{
  "init": "normal",
  "init_std_up": 0.0332,
  "init_out_by_depth": true
}
MLP neurons of a small language model. Each row is named by its layer, matrix (gate and up: input weights; down: output weights) and neuron, and shows model dimensions 0-255. Each number is 128 + 32 x the weight over its row's rms, rounded and kept within 0 to 255. Numbers have three digits each. A neuron's up and down rows have the sign that makes its largest values positive.
After each neuron's rows, "fires in" lists the words (lower case) most often at its 100 highest values on Wikipedia text that the model never trained on.

L2.gate338:072133148038093131107152101157120102131137169078147112117124180112161163152136157182205087112144148109109125181101098104186154111053082107122088129152136150131178095143174115106090142134093127156110124140137209110115088172138129218121106171079187114137124096144124134103155124100112153098113169140101092179151133183136144138135081124101101159181123113118140164137098114134099159105121163113107099127076113172111075121144144127080148177196082116099165140202154115120107138149090133094150125067150142144130174199085105095125053192168146133137137123097150134082136134144226160161142136145080153071123167132156171133107152125066132132139138115125084139093200133125133078146128121090135122136110124132159133115126114123176176120109097210172138092144100098123056123137090106
L2.up338:137145168125169168140143153122132125195097098149108152177064135094055076146130137089163128150079123126160181120128159100138102136107105133148127122103153171116126172113119089077184128109083100151183108095091137075141135128087147196105189178161185106112089174128138137169138150092094103138164159161141153154167105168135078140114142123177160113136137095211116134113150099120144123106165117156146153148149124126121079131169132126114120100095138106129091146178153164091095103120103127147122076121140172107138163123136154120169161171122110167126189076118095178153101098097139127171116148122143134158143100137127212152153109116137175131075067053151121062172145118124096125087162153171191054153145144112183072084108097209088171130157091147120065125152139128058138146197139098
L2.down338:079108119086159075090146121186094077108110117150188143145181161115126174154129168145076102180179146095102090182133121121119095095103150113128103135140086127112163120145160213135079125148083130132153135150173178134162164160136104112153086098047148148154122107128090169119101152131134133140141099130132123115114106101109149130169136131165123088122115119123082164158133150149145101066131109144125130147115110186107152111113102115111180158133144126185130120154131114147176076117191103106101131108130145114091164139124111138088068095150171124139165123085099150143135161131138137147152110137140084052102093157134075110081127174000099077180149185123106135166177129126182131149145104130122171129118106166088161091172135155153171115142133173210126146019132118086076163056088156
fires in: "the", "they"

L2.gate282:116106116122148176123138044107146148147182149161082065085177176174149143160082159099067084158081161121090142117133160070192175117153074104060153106151123105107149112121091137109187120151172144139159126139147137152154117136136136156131145134131077156108207134131147127177131167108116117101131203149112116159099109165164191045143101110146134118124167095152113169135083110107130123181119145110112105116163126106122106131132085131164152114129160094155121071116107091141142134165149082157104116117072147138123142145162125083060103106118139157132073145157157123088063088158137117136111096150102026089145178073100166135166086068113119134127073112148135144126171145141112161081115149110172172135120093119153075149162157150085190143069144053152162102147106160077079157114141127
L2.up282:091127127144100150063119097139120134157088088101107159144177139142138082123108128067136145114151151130181104162115120177127142106168059098110177138087072173182110172168093126151127197102152102118166156101087159149092115147138100157106133113164113130128146194122112137176114128156106114142129177157119095132127156117215079140147145103113105130172141077121167134094126069080049099121171083174128130176116170158145103165154083061116108055088118123132101140100119129136148133155172121099168130169102145092168108138108097091097176089088150185125127127130140169092105114133134131104153116072163123123076124152058161123202083095144153175137134053101150149114146118119050156142128128172127101077150169052108130151160081108135089146131156116143148124060102090122064134135113197
L2.down282:082181181136105109125145192127130120176110044120142140131164128160160195125133104172105140123112161118099093137169099174135159098186171153075140113155164135087139119125121134170179111117141072063078157144146100099128152105047111176108110161140092135173109139081131077144068202118122128105169120143120143116063132163082123091158136147122061124107118199109136128092125088128122142135146113127136101043105148125148120141140093144171140103123144115166145157132141167066129097113116090125139152121213089152195127165107029149136171141089138146114203153130127113128140092118130158117148124133091177136106176096129115152125082136111108143159066190147131117138074177095127099096123160086142091122133128096098149132222102081102152130120137111178078131089121094183177137126140154
fires in: "at", "for", "of", "events", "6", "event"

L2.gate88:154126141083128175078136117171134131169132162165068152148116146118123120179208108144135079144141132116151167121138144128120122129158190136162057091137108131156145121118140161131128126116121098089094192077062065086147083121142122132134162121094115140135091121158147171099138186064171154118112074173098117167087160140051106121142101132114115139089141194110145161160087096110116111142105159134089109146148126123150098155104074161111134133157147150161168136193092117166127118124131133117158082130135103114064145100166153078147130172125165181152121145130180080147093131126122107099122127154104105068180129039160115144163061118061108109152098178097111087140113103146168097113117036165143208084094149134099095120157154165053147156104153117080177102187077086151103113111102114
L2.up88:193095146171113187123133119126078092111135140100165143146104081172072126082110147134106118146157120083146105171195114086140093091131188091134110191088090140152142178126087094129132066164109085145141148154153104143149146150083121160155143141110093141146095141176129148160136113129110149123076130067127142088120191118129126102104156058079151170164135103159135091120103133119110172193091134121110092122137115138084079148077158118115132190078026085135122138126176084094159103151147156156177119128109137110102155093082095123147073106125081103082161139120101200150121079095179108161107191100163159134099094117173174097146075157123090183137097125124142100118178132070085084097110101099104127124138129179194100104144137119138091150183141164186145140193135116113172109109099106
L2.down88:115132073119092144122204121130133134173118106115126111158112149152171142128073186126071076130100094121121123125234085116133119158137129112144143154133167150077105116119162166103106124127080084092142097085128158143109158092074042145126142137106160155092111126085140113140167121095088068140133077120094174119108097094134065106097093103112047073118156160117101170130130170159129066136077104168073103145080098154156170161163139158063123133141109109133139144106126093164101104155180101155085116069150185082099046118129130103087194141132116185115113127096096140159113122139157147137135143102093114130081121144138099126124084139136141139188156152105139101144149147100147060094096104072105161178126157130109059136115141142141124117105132144147132152127068054115080100155062198
fires in: "the", "they"

L2.gate186:145080110172139147097148098072121181119080141126127174113133139199099139107131141063100112145114100108125146099137110113159173151118094121152107131186148126117087106122108101122117151208155106122140185138118101122044092110140094137168155094104097080121057145148150052183123142097151132174144103188135104131121155125072092050135191077118143129185149197195180053154130155192127099089108112164111137071067126147150130116099108155179158072102152184167086104119118117169123190120142104129175094151133178099109124167158105095108154127120141135060168098108119111104144147150088159178114163112116170068120130079122158094079167130102136156137141133178092122122164103082109091158133105128087122129157121166139141151161142067111124108106058147142150164147084141108133164125157113
L2.up186:121087116137135166112149124103136119163080130108107109155136116184144124131133139193139132157105083109143152095139166163142184169096154155109065098105153103103169154132109131160125113092132188144156136116129156105094093096146160128138180112145184121136140112148137129138119139114191131117151156147115126049131148097153148091122113160192108126099097062143127077160092210120130117125185087115147100138197146132190116194108129131178105108139151094117217095117130152109108123143112169128187152091115107140128091155103124124134208097096113120060153174142111133161085128184176150135123221114058093144177203148163209103139130152145122131160159094113117186129100148146089183094122146158149180137147155064191062110107144118100121099083141105096087156137110090111169096065112107
L2.down186:158161156141146140087179130098192126112154143145184101119079132143100114120118161133108126097163140129144062158121088093149077089131113145083156123133140163152109104085148103180088144149166109108089136101087140169112160138101121136105101131081078117185114111117098125143121081141189082112114126136125127149130118075144090161168155072127100074127161140159109119106186158236130121140142153195104113163113130102159146053090102132142166126169096107189071142108115149112181125192132128125126104118132174095110162127075094130178111133126106178178189063104129082171095159103106157148121120146098128173079090139091085114090146185127138079143148122151135060176146122123152092138119154100152090193065055172147146126135139124157201184143153141157133135137063163106124110177119064
fires in: "won", "according", "at", "for", "access"

L2.gate456:168177130077111196137129094060111091150135119182165182082114143127152087163084187127086106128143187195121156136164068126124069115142102126124106078107048103135122137140108146174123082175120114098079188106121107096115122157173150143197113074137123117116085122201186094104133183092085113159108099187117123089111151095113122139113139113100113150117115140088156067150127156162037118111165073128174111134104158118200127147122111148123125160171135097126157129147084106106144125194129146148119100073166147127087167121107159125146184129120168137096089124137128102135085092110085102097116112115137080122130130153125174180136130164120115110153107155119071096116119102151192119112099196127128116100079060103152115086097109094115158143101105151139208123084042124135124133139163119
L2.up456:163106152133080145109139147095090111084115182154111110130171147172098163080143171151100089142131125159135138107171122156077188153122113109128072129143126189118066111088082157145096084123097113081113115121162121126175149130099154182166186074108124138088138177194108121174167114100094168156184114136094130115099187148191187113198162153134142152124120071123154124156130175119127081150093094113180099170137082120144089071152151158111107136072121160130137089093140130164159150133200158130095102122154173152111085121077118076107130158086113170092084167200094121169145073136099145164131134121158132076151162177109101166168105139063127168109114122155122137104150148121137102106152118087173149079092115129070094116124123073127126129092110128150064083091070130077135144134054116
L2.down456:109079128150131148139208168146171110149114089146171094185165178138107121119079129113154012153105076101155133112139159143123152136112113120161126144095072179128067122115100153186049159105131145122144116111139170193140153100115117108075146144116090137095112170104068126148227090131150090151105130084085149140147088138117092089163107117139085119115138101152131205107108129170100134120110140128090121131147082101061106160151170136121156161144104120120181124126141101183146144123165142103066111095167127170097076117039137145146144090100102140183125163122149169165174155142160146185165095166171194107088106068126071130136125104089109149141143187127162142100121107124128098136133086112143142123203121128099089093135151125080118114093110125139095090137161081153126127108083185
fires in: "the"

L2.gate362:130134133112132163097134148090089213117101181176156135154161156170115113158106133116108058114165188141103144089142126091180114158171098179044150118098171173194149089093149131132186136093116151116097112089082125118132196162096141136142074154142089122130133130123115135075095115081149132114079109152116076126119145134137152101141110119100165170161107153192176100108105024171159159141107154107077110143116138112146102057103134189123077075110141145102181131118098089091157060151057117127104139113100127067153129137152097127121123113115170196070137105115044118153103124157121133184167147113160124101076103132136153154178122132133217133141119137087112175160188108127106101113147074155126072150122104106095112126147162108138137105167072113130089111119106130108103091118123130
L2.up362:157157172126101168103074153110148160100146156180119172114184095216109140139113166074072168170098150098141128108110127095153174129141171177102117119145119126148158096107109099149131143114102124112140169120129130122145159143049079118135086114096095119129099140123085159139103118070119121114123157113120142122156165090164176151102114126130032111069227148107122135095131135183114151141153125050093111154120131094154088121215102154137077137117160113114157170126117147104128147107136139115113166146201129122149150154133117104098129107108167185125084175154133127197083135058126138106166141115083202106159075163129076111169114158146144093089115116136192136184157148136099154173086068113185127078139181089145114116146104144112122154152124210085090104093128093080100130158163143
L2.down362:147181147064136185106141110123131160196172181140128166168113050072144138087182116139141061019121116125126089218075116130146109156108071161175162106165113184059047125136137074089037066115131135121166161133181154133123083099117175110099142128115109190164136122099162139114116149150116197150097099103122101099162118113137119143123163125155163103136131087137072070125117134117138112150107090166201162114121132147164148088061112159144161118099157171188129143120119076135147136141131079149082121139069122156161141143100094119107116161139161118153126088098111066111180130062141112127108144128127140128118133154122120128145110170123119177184134155092091106064090140140133134129133110121140110148088108134164131149092166088118113177129136135196118123109141150097143113096116113
fires in: "at", "from", "with"

L2.gate29:178099145083122213103120139070067065114079128120089119172111121116115147071103181177139105143130184141135113146103087068118143148097112133146105119141163180148135109139092124131090126130114083065128127097044127124157155148108138133105184052080170128109096066219122104135171120099118155116142143171102112178129140157140080129139118121126083142165128146127115157097081133162113146130151122163058121089129154101096161113091134123094171102120097115123159140142115110190127140114153107151094105069179115122086090137121197114096132126102108149118076089116073132101078111085117158182126137138135144047068135123113163140166154127077078143162078148114140127168169089109122121187120074078110149161132071207150075129167154129130124084174107126183131107112134100119160174143088168
L2.up29:165128093139148120091125108120086126162071125130171127158169140148112150133124155089096109100126132121140211107137112143131141131148125185168192118140119126129112123143127175068118080126143155096114141086168155157150087144151181121164070163167100144159146176163090141067119161100114143109121156116141208135117153151126139108106158133112179153172103094145189140108085156133058192144139111117163145119145144168169131140065142179109147123113141118139085145108065143077144151137169127164142158144119063091145094143129131145137100165218125067079157140146094160103117118093142062137133134080102084152152176133125188124136147176111145131162117133142043126065126101215157166116136144158109057155162174068165174063065140098166132165174104150094122131100152164154197126147117097
L2.down29:152113147124123200143145110148130069131118160083147162182138103103185112101139151098103037207167132118171105181151106057139133134116138100131126123151146154112115147136146109136110079136068135082101119142057115121121189135063052117113148045078170157028126115173134138145120121097146107180131166141107117098120123097148069140170135104116085104167140133141086160107145178108183143105134147153117123166080103128128138127168134117132149131126121122131177155158152086140155121153141096085095106061165218178106129151075129153127131108094079185168094104096107131137074092156150194143139164114174142120093092114115099133128134139096115137137081156144160156148133080092114139130154095098187139133118119211072039147169150149105172152110123106134106094120170105128107106108108153
fires in: "the", "they"

L2.gate230:088203111115107141127144190092166156092088097117082097059075096156126100192143068095054102195138155133173135152091127099133141095099136168126181089124106121098098123146137107142111112099103146122146159088128085110106080138110149169106084058115155131137170090148160130125112179114155092137151161133133066088183143095119129119158124086135091090139162107075101140144124114062161129111132186147128095174107108150100168178151156154149163148117149138097102161141119146077123116098145127135132062124119128152094106151112110100124089097120114183134130112112124051153099125140114180112154120049071093131149181142107146127180133152147099104154100183115110093128121156129107140167171110147152097133109118135121143163111065125067195172132115171166050158195056098192198131134107147
L2.up230:132116107112202142080117140113086101112105128153132138147112089148154133081128151090187072155123155104119149133088122058135096143089067113077123165109162150129074118137064099101107064125161113107134117141134147191134120159082108152123148198101134140119089144083151110139113131046141111141152129184090135113132111109130114135108123128179110133122164139167151103141146116151095123168130120151095166119134165065164141133176154157137092094085129132160090170116121134169085127110127114089172197133079162160056099190147120103128216112102148143128145175096160112074124076176185159188120111100084166090151136141078193201158133135142127156124110130090105039123099123161114104190176128102128094106159105074108066122190088092142066125088132113154146168137156143084120135124078105
L2.down230:102147158077100112162113115096103191174094126138114139195048141096138081093097161175088106099107149158122165153151148117137136110154147141154149100169116134128190187123112135147180135160173104118108041142204141142110157118094113092147040090150172156095141136155101170157059117116192174120133131180157150108104101145110067149166183128125093115123155106134132135087179151177143100192112104136191123124147195103158140169140113069127122075148127117161116121136179120127142137142134172122139115087137132122155085156093168111155111160101151193161119112109138171056131081130110150124112160094061112136136099048102110120161119119073196157124147091099100096060110154129165142155165137139106131156145159162090172088123147151156199114103153122127147123111093161067143089145134151
fires in: "for", "replaced"